{"head_dim": 128, "norm": "rmsnorm", "norm_place": "pre", "positions": "rope", "rope_base": 2420.0, "optimizer": "adam_variant", "warmup_steps": 420, "schedule": "wsd", "batch_tokens": 65536, "steps": 8130}
MLP neurons of a small language model. Each row is named by its layer, matrix (down: output weights) and neuron, and shows model dimensions 458-553. Each number is 50 + 15 x the weight over its row's rms, rounded and kept within 0 to 99. A neuron's up and down rows have the sign that makes its largest values positive.
A block is one neuron, or neurons of one layer that tend to fire together. After each block is what it responds to, as a language model described it from the Wikipedia text at the highest values.

L2.down8:19 37 49 32 63 52 36 60 48 41 60 51 49 44 68 51 66 50 82 35 27 63 37 82 39 54 48 64 57 58 30 54 41 60 51 42 51 48 61 71 37 79 44 46 51 43 53 41 29 64 53 46 64 40 68 85 28 60 54 61 36 53 33 50 14 52 37 39 41 69 40 62 32 23 66 47 63 40 36 15 64 13 46 28 34 51 30 61 32 70 29 52 54 39 31 76
L2.down40:46 47 57 42 31 51 33 62 47 55 29 56 46 25 64 09 55 54 20 35 44 56 22 63 58 20 57 75 48 40 29 55 40 50 37 57 49 54 31 52 61 62 57 35 33 47 41 39 72 31 75 72 44 51 99 92 50 53 68 47 36 26 42 49 20 39 69 63 29 63 44 62 43 58 62 63 69 71 51 24 64 51 47 47 12 48 54 56 92 55 29 52 48 41 59 58
L2.down823:44 43 44 46 30 28 29 35 45 70 53 80 51 45 29 51 59 35 47 42 43 58 30 50 47 37 29 53 85 41 51 45 82 18 70 19 58 32 36 62 51 49 28 58 55 56 62 43 51 39 54 42 34 76 49 56 43 48 75 57 40 50 71 58 56 51 38 57 34 27 46 71 35 49 61 69 33 77 63 63 64 25 17 36 58 41 38 90 39 27 59 32 56 53 63 40
L2.down1142:51 32 94 46 37 57 51 62 67 48 63 49 32 52 32 38 41 25 47 45 54 53 51 48 45 66 21 35 54 52 62 58 55 52 73 37 48 61 38 25 75 60 54 58 57 54 64 53 15 61 60 48 13 61 50 44 14 53 62 46 52 37 29 59 10 46 60 65 39 58 44 40 50 52 64 26 38 38 49 74 55 44 50 43 62 59 51 47 48 48 46 57 60 22 64 39
L2.down1223:39 28 55 57 19 57 73 78 23 43 48 45 48 49 06 49 24 53 56 70 56 48 46 87 36 57 16 26 99 37 61 38 47 55 29 20 77 36 25 55 41 58 48 58 49 63 37 48 70 27 42 28 35 43 68 61 25 46 41 49 32 35 50 43 00 45 36 36 46 43 50 54 44 71 62 38 56 44 51 50 64 21 09 40 52 62 62 60 42 59 52 53 57 47 41 40
L2.down1273:65 33 50 58 49 54 58 70 54 31 69 29 56 51 39 55 21 49 36 54 33 65 38 68 28 51 05 50 82 79 72 69 62 74 50 21 31 51 25 46 55 62 88 46 66 52 50 47 66 44 42 23 43 63 45 44 19 40 75 48 58 35 53 56 39 61 39 43 38 44 34 48 44 45 68 61 58 49 46 46 36 49 51 31 53 54 53 41 26 66 68 53 46 67 33 47
L2.down1525:57 32 64 40 16 69 62 56 28 45 38 45 35 52 33 65 41 47 62 54 42 31 36 84 42 52 52 21 79 54 33 44 75 54 51 27 76 63 32 69 38 38 28 45 66 64 43 41 60 29 76 24 54 62 60 61 54 33 44 44 50 42 66 61 00 38 50 54 63 51 41 49 41 81 70 40 36 42 39 63 76 41 19 44 88 55 67 50 25 50 48 59 62 51 32 28
L2.down1604:53 30 53 46 63 72 62 80 40 44 63 56 51 37 21 30 16 62 45 55 44 51 34 74 46 39 36 55 89 59 58 39 37 61 40 22 54 58 37 52 46 69 65 54 60 58 60 45 86 40 48 47 50 31 51 36 26 42 47 70 38 25 68 52 49 32 38 58 33 41 40 32 46 56 77 82 17 63 43 67 50 48 37 10 42 24 73 55 29 67 59 46 57 39 18 56
Subject personal pronouns

L3.down239:76 39 37 54 43 48 32 43 53 38 55 74 32 51 51 69 46 55 47 67 60 49 47 46 82 66 41 52 65 40 50 55 64 46 27 49 59 48 46 46 69 36 18 51 49 42 54 46 22 63 37 53 64 39 46 36 57 35 75 60 44 48 43 54 00 21 33 49 46 22 69 47 65 58 62 43 61 36 39 60 36 44 57 64 44 62 59 62 60 60 47 47 69 58 58 51
L3.down542:44 59 74 33 53 54 63 72 53 13 50 42 42 47 42 37 41 48 66 55 60 68 72 80 41 51 60 69 53 60 55 61 35 44 43 63 76 36 15 47 39 42 50 65 61 74 39 45 26 60 43 64 34 52 49 73 41 68 73 38 60 82 49 42 33 55 45 41 58 37 43 41 45 44 63 49 58 54 37 37 59 42 71 42 16 74 79 53 72 38 65 83 61 49 52 29
L3.down616:56 59 56 82 42 41 27 54 47 43 63 16 37 51 06 50 50 45 60 77 45 53 29 88 57 56 49 51 58 53 69 70 46 60 62 31 38 58 62 42 56 35 65 54 48 35 28 38 71 64 53 60 58 61 51 33 29 41 64 32 41 66 49 58 23 59 50 47 53 48 37 71 44 22 60 42 54 50 46 35 30 81 23 67 68 63 71 28 82 63 64 69 66 58 62 35
L3.down789:87 32 42 44 67 35 36 54 38 57 52 58 54 87 55 47 39 56 49 60 52 55 59 56 41 57 80 77 80 53 44 32 65 44 40 47 57 56 31 57 64 53 60 58 33 47 52 44 45 57 68 80 55 38 34 56 46 46 72 35 55 80 37 74 52 55 48 29 51 84 63 35 73 17 33 65 86 40 25 56 71 35 52 40 52 49 68 51 52 70 22 51 54 49 53 30
L3.down1066:60 23 52 57 45 46 55 50 69 40 33 40 37 28 33 49 64 49 39 13 42 37 47 58 68 36 46 25 67 41 53 15 77 72 59 60 50 39 53 51 63 29 39 52 63 52 60 45 77 48 54 77 60 33 37 50 57 36 82 41 52 47 39 77 50 30 57 44 60 42 50 66 47 56 59 23 39 72 46 55 71 18 53 52 28 42 53 88 55 51 45 64 57 55 63 48
L3.down1073:38 48 43 78 67 49 46 77 40 39 81 45 63 45 35 55 55 49 53 48 54 23 36 72 61 58 44 73 55 59 30 44 74 65 50 56 50 53 61 35 51 51 61 47 39 52 70 69 32 44 56 52 62 18 62 60 50 50 41 50 57 31 51 34 14 29 26 56 69 25 50 45 63 37 66 90 44 44 43 50 66 57 46 57 58 60 73 59 69 56 34 68 38 52 66 55
L3.down1133:49 57 43 72 43 46 73 34 35 37 70 67 50 51 41 57 37 65 62 33 71 55 40 85 61 45 69 68 17 67 73 33 61 60 46 52 47 59 27 54 45 64 47 65 55 52 48 35 86 49 75 49 49 61 68 84 31 46 45 55 24 59 45 60 21 48 40 49 66 68 58 59 45 41 34 71 59 62 32 62 37 50 68 41 55 55 67 52 44 54 48 78 46 38 47 56
L3.down1519:72 79 43 59 51 54 51 56 58 37 66 27 50 47 74 38 47 67 73 40 17 61 52 21 39 44 35 39 57 49 69 45 45 40 45 33 39 27 57 56 36 72 70 72 61 41 35 48 42 47 05 55 67 37 34 65 58 55 27 60 49 56 55 50 72 49 63 41 86 34 40 41 55 28 57 43 35 49 55 35 63 75 61 45 33 37 42 59 50 39 57 57 48 67 41 64
Object pronouns after verbs

L4.down527:63 49 47 56 30 30 56 50 62 63 26 60 53 57 41 57 56 21 30 40 58 43 45 68 42 43 51 50 80 43 70 45 54 55 32 29 92 61 68 62 45 68 66 49 70 59 84 71 62 62 77 77 42 91 29 45 44 30 41 49 57 49 62 54 25 45 30 97 55 47 46 44 50 48 37 60 65 41 65 46 45 41 68 42 71 58 34 61 50 73 59 54 61 22 39 82
Mid-sentence closing punctuation

L2.down149:69 36 49 68 28 52 57 48 42 53 65 69 58 53 80 71 52 76 37 55 80 51 59 58 39 57 45 61 68 62 42 55 51 54 65 46 47 61 79 52 46 58 52 33 39 87 47 51 62 21 31 40 32 41 41 32 25 45 47 31 47 45 45 43 95 60 42 41 37 20 53 31 51 37 33 67 26 42 12 56 48 56 45 51 65 54 56 55 63 36 41 27 83 34 68 60
L2.down555:35 42 39 40 55 48 38 46 67 63 21 56 59 52 46 45 71 61 40 27 49 58 51 76 30 52 22 58 57 40 59 37 74 54 44 49 53 63 46 66 24 56 70 66 64 62 62 58 30 55 59 75 58 45 33 53 56 53 59 54 32 43 20 40 00 51 44 62 52 56 48 42 36 62 40 56 52 34 47 33 51 64 82 48 57 72 35 54 53 56 63 71 41 54 43 63
L2.down808:55 36 61 43 55 63 34 39 55 53 60 65 46 42 23 60 42 55 43 31 61 71 20 40 39 49 41 61 70 54 23 45 61 24 58 35 52 53 64 37 62 53 74 45 32 26 44 58 55 59 64 58 44 33 43 61 47 46 57 33 59 23 72 41 65 22 52 58 29 60 23 83 77 55 71 77 61 50 47 58 40 51 38 61 43 49 40 55 38 70 49 55 59 39 48 33
L2.down842:50 39 37 36 60 10 48 47 46 47 48 47 19 50 16 46 35 66 60 47 61 60 46 60 45 25 46 81 67 13 45 51 50 52 37 79 66 47 51 72 54 66 61 31 62 63 57 62 62 74 55 84 74 58 26 39 76 54 47 47 41 53 28 42 12 54 35 47 21 43 38 61 40 27 27 29 27 60 78 75 67 67 63 59 39 49 59 58 65 53 38 59 56 91 45 29
L2.down854:48 14 33 68 58 21 54 37 31 27 55 54 61 68 43 52 41 61 57 60 62 65 30 54 65 77 53 36 50 59 52 18 46 46 46 60 74 43 73 52 40 38 38 38 49 63 42 64 66 52 50 43 50 60 60 37 35 77 40 54 50 45 54 76 37 41 40 29 54 72 27 54 24 68 59 52 67 50 41 39 55 42 33 46 50 59 34 39 49 52 27 51 51 56 62 49
L2.down1481:58 43 43 59 60 34 38 62 17 66 51 48 65 56 42 72 24 50 43 74 53 62 13 51 62 60 49 42 38 44 69 59 53 25 41 34 38 60 57 50 73 62 43 69 59 38 45 55 41 68 57 48 43 58 54 37 48 67 48 57 55 53 52 65 17 40 60 40 76 45 42 74 58 42 40 46 40 68 43 23 69 31 49 86 71 63 42 56 63 38 60 73 58 66 57 48
L2.down1540:47 42 99 23 34 14 60 41 60 38 62 40 60 55 66 40 33 46 38 72 45 46 64 63 37 54 70 33 52 44 34 36 57 54 67 43 34 40 45 52 70 39 48 55 45 36 63 44 73 53 50 64 44 67 31 33 51 41 55 32 55 44 42 61 54 50 70 64 37 39 35 51 57 38 52 60 32 51 18 47 61 43 37 43 64 93 43 46 41 21 34 74 50 64 23 52
L2.down1554:90 59 50 37 68 66 67 40 36 69 56 48 53 67 43 49 31 48 24 22 39 33 68 49 52 49 41 29 66 57 45 56 60 71 37 59 76 44 43 21 66 42 46 57 66 64 40 50 58 34 48 56 73 56 65 59 31 63 38 80 34 50 46 52 88 39 52 26 23 70 49 88 37 76 43 48 28 46 62 28 40 68 55 45 59 41 60 19 62 04 55 28 52 33 47 31
First-person pronoun in quotes

L2.down524:72 18 36 42 40 47 61 37 27 47 64 61 20 34 48 48 62 57 27 50 61 51 33 37 21 60 26 54 42 53 56 50 48 80 47 35 49 40 61 38 42 23 43 40 33 57 47 43 72 41 55 19 41 67 58 64 74 59 52 22 55 50 38 52 71 12 37 43 56 59 51 29 31 47 36 27 42 77 27 57 54 72 52 40 48 38 62 54 44 42 72 56 35 41 54 48
L2.down572:56 31 28 44 29 68 52 40 61 52 58 34 52 58 42 21 39 53 74 65 56 64 63 50 33 49 19 58 73 54 26 48 21 62 64 48 16 50 49 56 66 51 73 57 30 46 58 71 56 53 61 57 48 73 53 47 82 61 53 34 62 71 51 49 08 73 37 38 52 39 57 59 43 55 44 42 55 72 61 55 67 49 36 57 13 51 45 40 17 58 66 53 36 51 33 31
L2.down961:31 57 67 68 60 47 45 57 30 51 53 16 45 62 25 57 57 54 67 48 46 53 44 90 44 57 45 28 36 23 30 34 06 44 62 19 11 30 46 30 56 73 52 44 53 21 33 64 58 52 34 34 50 57 40 57 32 28 28 75 50 50 36 64 00 34 47 75 97 29 53 58 73 63 37 54 37 80 44 51 54 63 36 34 41 63 67 64 47 29 53 55 66 37 78 67
L2.down1006:94 68 71 59 72 49 15 62 29 51 49 42 43 54 41 24 49 25 83 47 50 53 54 73 33 69 46 61 58 54 63 41 51 68 47 54 39 52 37 40 40 79 83 49 46 54 71 45 70 63 41 62 17 38 59 60 71 44 77 40 65 76 55 47 38 55 50 62 77 60 83 84 72 42 51 36 35 68 20 73 47 58 57 59 48 45 47 56 45 41 53 41 55 24 43 57
L2.down1018:37 59 32 79 52 53 43 38 45 36 50 33 37 80 30 32 78 63 27 40 55 56 68 80 44 57 52 70 54 28 36 36 54 58 32 27 34 42 22 65 26 57 56 48 21 44 37 54 52 70 58 18 40 35 10 43 24 17 36 55 32 19 42 49 38 32 69 57 62 22 50 48 62 60 50 78 44 52 51 55 52 46 63 46 68 49 48 56 41 51 39 55 64 51 68 38
L2.down1024:49 40 53 64 48 56 27 60 37 82 41 53 18 51 30 49 51 36 79 45 58 48 57 57 53 60 46 54 48 16 46 21 47 51 47 48 41 44 36 55 42 75 64 48 38 52 44 48 53 35 09 18 38 66 60 29 43 44 38 36 61 21 66 45 34 62 48 70 76 51 39 05 57 55 53 48 37 23 59 52 51 28 24 50 53 43 46 76 57 39 66 77 51 43 55 63
L2.down1082:38 38 53 49 60 59 45 73 67 96 53 57 42 52 72 39 68 22 51 40 61 49 69 79 50 45 46 45 25 56 38 49 39 49 61 72 45 51 68 73 36 45 61 51 39 63 51 52 63 26 42 33 46 43 61 49 69 41 52 58 18 51 58 29 00 61 33 76 49 29 51 45 61 78 69 51 25 73 52 55 45 56 39 58 52 55 33 49 25 38 80 22 69 45 45 34
L2.down1446:39 60 50 51 33 30 33 75 35 31 65 60 35 47 66 47 63 41 52 25 62 46 51 83 74 40 72 48 72 13 50 70 54 45 63 55 52 48 24 71 53 75 62 53 36 36 30 44 59 41 46 20 52 49 33 47 39 52 37 10 61 49 30 51 08 52 52 30 45 61 68 39 73 32 53 70 73 61 49 40 45 40 31 57 44 40 13 63 42 41 64 63 49 51 30 40
Object pronoun after verb

L2.down41:44 55 44 57 69 44 47 60 65 69 40 80 54 64 40 59 61 59 54 69 56 59 37 67 39 52 52 63 58 28 67 52 37 44 25 68 66 51 47 52 48 46 62 24 74 55 77 35 72 49 49 64 25 31 47 34 49 52 61 52 44 56 66 32 44 70 67 46 83 25 62 52 78 57 66 45 61 51 53 47 47 61 50 56 50 49 48 32 33 55 53 34 63 36 78 38
L2.down323:58 38 54 57 52 49 42 37 27 47 65 31 41 50 28 32 56 65 36 28 48 61 57 40 27 70 41 56 52 51 61 45 59 65 48 55 71 39 49 36 44 31 54 44 67 22 39 70 47 64 44 52 54 48 36 44 41 52 85 53 57 58 28 46 41 62 33 56 45 48 57 50 54 55 46 53 56 38 54 42 36 52 45 52 41 61 82 38 57 65 41 28 43 50 62 37
L2.down385:64 57 78 51 67 40 50 23 41 35 54 54 47 56 51 47 51 62 69 67 57 60 52 50 45 38 41 47 61 45 60 67 28 53 50 32 61 48 60 53 49 27 44 20 56 50 47 36 40 60 50 39 41 37 47 63 75 84 34 46 47 49 50 33 29 69 56 50 57 44 42 48 57 14 39 82 42 59 19 62 55 32 59 43 67 51 43 71 72 45 44 47 35 73 65 32
L2.down406:72 53 74 58 41 58 36 46 73 67 49 21 55 57 68 27 59 36 28 67 48 36 57 41 49 53 35 46 55 67 31 73 29 66 55 81 48 34 74 38 47 38 56 32 42 38 68 43 39 31 37 10 41 48 58 34 73 34 60 65 58 63 51 73 39 53 53 79 58 37 51 52 66 43 62 45 62 04 55 70 48 67 33 54 50 67 63 48 68 40 32 32 54 72 88 54
L2.down445:65 81 74 77 40 12 37 40 53 89 50 54 50 52 27 26 47 67 61 28 88 45 36 40 34 30 45 50 44 67 66 35 53 35 66 44 29 47 39 57 41 40 46 54 46 49 33 56 58 04 75 49 34 71 46 43 38 66 32 41 41 49 51 62 12 37 29 62 59 42 51 56 50 59 46 66 56 81 59 33 44 35 57 53 55 54 65 53 39 78 30 12 34 62 43 54
L2.down636:94 48 67 39 68 22 66 40 37 38 50 51 39 37 45 50 72 39 30 65 56 58 35 40 58 63 71 39 47 43 56 22 39 65 65 61 39 49 91 53 75 19 16 61 34 70 35 46 40 39 58 59 32 36 60 34 56 56 54 26 49 52 72 61 48 56 05 29 48 21 53 86 68 41 64 60 57 58 55 41 48 48 43 63 55 37 57 55 43 40 22 62 35 63 48 30
L2.down1070:50 37 43 60 28 32 54 30 59 22 45 43 32 30 47 66 63 14 24 71 47 30 51 83 36 49 27 65 51 44 56 39 56 73 54 50 49 51 67 27 68 53 65 51 54 40 56 49 66 39 47 30 45 42 82 41 78 36 50 50 76 44 52 43 99 65 59 19 58 46 52 50 71 35 64 41 51 50 63 21 53 79 44 45 51 31 64 21 37 39 35 46 69 69 52 44
L2.down1364:32 39 80 38 32 57 69 53 58 58 41 39 45 34 62 55 66 39 40 57 53 50 45 50 48 37 35 55 60 52 45 41 95 34 45 26 36 66 57 74 48 30 63 25 66 42 51 41 43 20 66 73 48 58 46 95 32 51 50 24 41 60 57 74 29 28 35 83 35 49 27 53 82 47 51 57 34 31 42 48 26 45 62 57 55 51 65 53 24 17 36 57 59 57 51 64
League table column separators

L3.down109:56 14 54 42 62 52 53 51 39 52 44 34 40 33 34 37 65 40 59 80 58 52 56 49 49 18 38 73 59 54 42 53 20 67 44 62 58 42 61 25 59 34 50 57 65 63 19 72 56 40 43 55 49 36 58 24 61 30 34 39 82 56 30 47 48 27 38 65 43 25 59 31 71 77 51 08 34 78 62 83 69 16 56 34 48 61 55 44 59 49 43 73 55 54 66 28
L3.down165:40 53 64 59 45 42 61 42 47 47 39 73 38 56 83 79 63 49 35 44 37 60 33 25 57 08 22 58 68 57 68 23 35 65 41 43 36 54 37 41 60 61 56 49 39 40 46 52 54 49 89 68 46 48 43 52 26 46 84 62 50 38 75 43 43 37 63 36 31 41 42 57 53 54 73 43 42 59 35 55 23 44 52 60 62 35 45 49 45 20 49 35 61 67 30 54
L3.down254:59 21 52 59 66 58 62 60 50 44 85 52 67 28 49 65 30 55 37 28 49 52 59 23 71 53 19 72 66 56 57 47 45 47 37 54 56 45 35 50 53 61 68 42 53 72 49 28 26 32 36 70 53 24 41 78 64 51 73 66 62 63 28 55 99 43 12 64 60 60 49 15 32 49 48 73 66 23 43 53 69 44 61 68 49 60 59 53 46 69 52 26 77 56 45 45
L3.down302:45 54 72 29 38 61 61 35 47 48 65 42 46 37 55 41 55 42 52 40 61 55 48 36 40 36 52 82 73 48 61 86 68 21 48 39 56 29 42 13 71 72 46 44 46 47 72 64 67 51 67 45 68 39 38 62 48 51 58 60 33 36 51 74 24 70 72 46 67 33 82 37 47 33 55 45 62 40 40 45 72 44 50 52 55 26 62 44 61 37 61 40 68 54 33 36
L3.down307:76 43 57 57 46 63 54 36 64 37 63 29 46 65 47 41 59 98 49 66 71 22 29 46 24 39 30 50 89 46 53 69 46 16 84 68 44 43 30 50 58 27 09 51 47 54 42 37 53 55 68 43 43 55 47 40 70 45 44 50 52 62 43 31 02 43 35 39 67 36 68 46 53 57 53 30 50 51 54 69 42 57 50 46 38 46 79 27 40 48 22 23 28 54 28 45
L3.down336:42 53 41 61 88 65 50 75 39 64 80 32 41 45 58 34 54 52 36 20 72 63 48 61 44 56 53 62 34 70 32 18 56 25 57 69 78 15 59 52 45 64 64 43 27 45 52 70 52 68 82 82 78 20 59 48 56 33 52 40 32 46 61 39 25 50 32 63 49 53 29 59 46 54 40 44 67 54 82 51 35 59 63 57 64 39 31 37 74 49 49 37 31 64 52 69
L3.down372:80 77 64 80 60 45 54 56 56 48 50 56 46 42 25 30 62 41 37 65 53 69 68 33 56 50 50 65 50 60 63 51 52 36 54 34 46 69 46 33 47 80 56 58 43 73 42 42 62 57 54 56 39 54 63 51 43 32 53 36 85 58 67 57 68 40 49 53 57 33 58 65 68 41 48 42 54 52 71 35 69 48 30 51 73 48 36 52 43 44 51 71 49 28 58 40
L3.down391:46 39 51 56 75 53 61 63 48 38 42 22 70 28 38 45 56 58 51 54 38 64 23 54 56 37 44 44 50 46 31 70 36 70 43 41 60 25 56 41 44 82 28 57 69 32 57 49 75 25 32 55 77 42 61 56 67 67 31 75 67 77 45 59 06 39 42 62 66 37 57 54 68 84 60 41 29 60 59 40 50 54 51 57 46 53 59 73 57 60 55 44 55 56 53 40
Stats table column separators

L4.down1414:56 37 68 37 43 59 33 36 45 57 59 48 55 26 36 68 30 56 29 56 35 24 72 45 48 50 62 21 63 60 47 46 47 42 53 47 71 32 26 52 35 17 37 41 41 61 42 46 32 70 53 55 72 40 54 45 65 39 61 30 84 53 47 49 25 47 31 57 51 50 51 41 44 38 45 34 33 50 75 52 83 20 21 49 32 46 54 46 45 40 31 45 59 50 35 24
Mid-row table cell separators

L3.down104:79 55 52 60 82 57 43 68 57 47 57 44 43 56 52 23 55 26 37 33 27 46 46 62 40 25 54 62 62 33 38 30 39 62 77 27 58 44 44 35 62 56 60 60 71 47 74 54 65 33 72 39 34 31 54 32 40 70 80 81 57 48 57 30 93 45 52 50 42 41 71 65 47 73 22 75 35 40 38 34 60 76 54 59 48 56 29 51 41 64 30 39 38 42 46 61
L3.down429:16 55 71 64 47 69 55 54 43 54 53 37 59 46 71 54 32 41 26 75 45 55 24 68 45 88 31 50 34 50 54 25 58 68 34 56 53 23 37 50 54 51 55 68 67 71 51 69 46 47 49 61 73 68 25 59 32 52 37 51 79 55 47 52 05 37 74 29 37 57 35 58 40 51 66 62 47 51 42 70 35 55 50 36 28 68 50 52 44 70 48 48 52 68 57 32
L3.down513:70 43 20 58 41 44 85 65 69 68 43 45 66 16 57 34 61 55 40 53 30 72 52 73 23 43 38 45 73 70 58 59 49 66 44 63 55 60 55 32 39 65 21 61 63 55 45 77 47 68 41 67 40 50 43 55 37 35 45 73 50 70 43 37 78 58 49 25 55 51 37 31 32 64 53 55 61 48 40 38 58 41 28 56 25 20 70 46 49 16 28 48 55 33 39 38
L3.down929:44 88 56 61 44 55 53 62 44 43 52 48 55 55 69 59 49 74 32 67 39 42 39 57 54 42 39 44 66 60 45 54 60 61 43 39 52 00 35 45 30 37 37 29 61 60 57 26 64 68 81 56 56 41 59 35 45 75 52 56 53 55 70 30 43 34 45 58 48 32 32 41 39 44 52 72 46 55 50 63 57 42 36 57 63 44 74 75 40 63 69 32 63 74 72 59
L3.down933:19 23 63 54 38 24 66 52 62 44 40 55 36 41 34 51 22 55 35 73 45 37 45 28 38 62 34 61 55 21 61 52 42 54 19 22 44 27 51 58 41 46 59 73 39 38 27 30 57 40 42 41 57 75 40 16 63 67 64 58 44 40 69 44 47 64 33 56 53 57 75 76 40 29 65 49 30 40 35 71 59 55 46 56 71 28 67 65 68 91 44 57 63 43 57 33
L3.down944:34 51 74 54 66 60 56 63 50 57 52 44 52 48 67 66 56 18 24 63 53 62 56 67 65 73 48 43 22 38 49 29 49 47 55 76 41 53 40 51 46 55 54 66 59 44 70 52 35 65 50 31 51 62 57 44 52 42 78 41 91 65 37 48 59 38 59 46 54 51 37 61 63 62 40 38 36 55 68 57 33 42 70 68 71 55 55 37 34 69 37 35 54 59 39 48
L3.down1328:49 76 49 48 62 67 57 49 45 56 69 27 51 45 57 33 52 35 56 49 72 31 24 55 22 44 52 53 82 65 37 52 85 83 37 29 49 47 26 37 46 49 79 75 81 51 68 96 54 42 55 25 31 18 37 45 62 38 50 56 44 36 87 63 51 39 32 44 55 54 58 68 31 62 58 45 37 34 52 50 52 45 55 40 58 37 66 54 54 43 46 59 33 71 43 26
L3.down1390:43 33 52 48 46 64 58 79 37 55 59 51 57 39 53 48 28 56 37 67 73 56 32 77 38 45 62 60 84 43 49 58 24 37 52 41 44 22 30 52 37 57 53 69 36 50 67 48 63 29 56 47 35 68 58 52 53 55 43 84 44 50 50 47 26 60 62 59 50 82 55 64 33 53 55 51 16 28 45 76 43 67 36 43 63 27 70 50 72 37 66 48 50 37 52 43
Pronouns and "other/such" determiners

L4.down598:41 52 41 43 64 36 71 35 47 59 32 49 50 76 48 34 67 79 56 34 38 65 45 56 63 94 55 49 72 43 58 38 46 55 59 61 57 25 62 50 44 45 41 65 36 26 40 53 46 50 39 39 59 53 63 47 26 53 43 80 41 59 52 43 00 68 58 40 48 32 68 51 50 73 60 79 63 52 57 49 59 53 26 69 38 36 56 38 54 43 39 59 67 68 36 56
Clause subject after a comma

L3.down177:51 38 76 58 45 50 52 67 25 52 38 48 51 62 24 54 35 41 37 66 29 72 63 47 88 69 79 48 69 68 67 33 59 73 20 83 67 50 31 49 49 68 41 47 74 47 49 57 66 63 50 52 88 47 48 92 40 51 80 28 56 32 54 33 47 60 46 40 54 62 52 23 35 40 47 62 71 53 35 69 36 38 71 47 44 38 59 25 68 50 42 69 56 65 67 25
L3.down220:72 40 45 64 61 83 60 45 62 34 47 35 68 51 61 86 31 42 61 55 61 45 23 27 65 47 43 81 55 67 39 39 64 33 50 44 56 74 41 79 39 53 74 51 29 33 69 59 34 68 67 58 61 25 16 26 38 31 35 53 64 52 66 47 39 46 92 66 50 52 23 90 37 54 53 63 37 36 40 59 52 34 31 20 77 31 36 64 43 33 48 25 65 36 36 50
L3.down305:40 58 58 72 37 67 48 55 52 64 42 53 38 66 61 40 49 43 53 46 62 58 63 24 63 45 64 59 56 62 42 33 36 34 33 67 54 48 38 50 35 43 47 56 47 33 51 41 60 67 24 52 66 37 56 45 47 18 64 53 63 63 27 71 12 53 29 50 45 45 40 71 31 46 33 29 48 58 76 36 56 38 47 35 41 63 33 38 49 70 33 47 32 59 43 28
L3.down395:56 57 47 64 56 33 48 52 45 95 59 56 38 25 38 47 50 65 51 65 28 41 54 45 39 70 63 76 73 43 31 68 71 52 28 34 45 46 43 62 69 53 42 31 67 58 55 53 56 48 55 62 65 42 46 55 64 53 66 35 75 24 36 28 08 55 45 58 60 53 44 61 48 47 58 59 47 37 62 36 60 55 62 58 60 47 57 29 45 46 57 37 58 76 33 57
L3.down401:30 51 54 48 37 54 27 26 65 45 38 56 57 70 51 52 51 70 16 52 44 64 68 54 52 53 61 56 36 65 65 59 60 68 39 64 49 34 51 33 31 38 75 70 62 63 49 46 53 55 70 67 44 56 42 21 36 41 35 50 37 53 45 44 00 55 33 38 57 46 35 44 34 60 43 42 45 45 41 85 50 57 42 56 45 86 73 51 48 28 33 44 86 46 75 71
L3.down674:28 39 80 39 77 39 61 22 69 25 41 42 30 43 37 66 43 67 72 81 54 46 35 55 58 19 33 43 62 32 65 29 68 44 79 61 34 58 65 58 47 38 51 43 59 60 39 61 83 41 50 40 49 99 61 26 39 28 43 54 40 49 62 76 33 22 36 54 36 43 53 57 62 33 72 74 45 40 53 69 48 42 47 61 38 52 87 51 61 38 35 44 67 62 38 59
L3.down1306:48 31 46 41 54 43 50 61 70 62 24 36 69 63 33 68 47 53 37 53 54 59 32 48 13 55 42 76 65 61 61 56 63 47 46 56 51 58 38 74 23 48 43 61 52 43 54 39 41 60 60 66 67 33 55 41 36 42 52 67 39 34 33 83 00 71 49 54 49 61 58 38 35 54 49 69 71 41 38 55 59 49 78 42 39 55 68 45 26 77 62 38 29 43 47 43
L3.down1336:51 57 86 35 54 45 55 46 45 55 59 75 44 64 56 35 69 47 38 56 58 63 57 49 58 58 45 44 55 20 39 55 62 63 47 59 76 64 59 68 61 44 57 26 61 20 56 44 57 66 54 78 33 62 42 54 52 44 38 27 41 45 44 32 73 51 36 33 61 55 23 47 37 57 48 44 45 22 47 32 47 36 32 63 61 57 50 58 19 67 33 56 62 53 50 14
Words inside quoted titles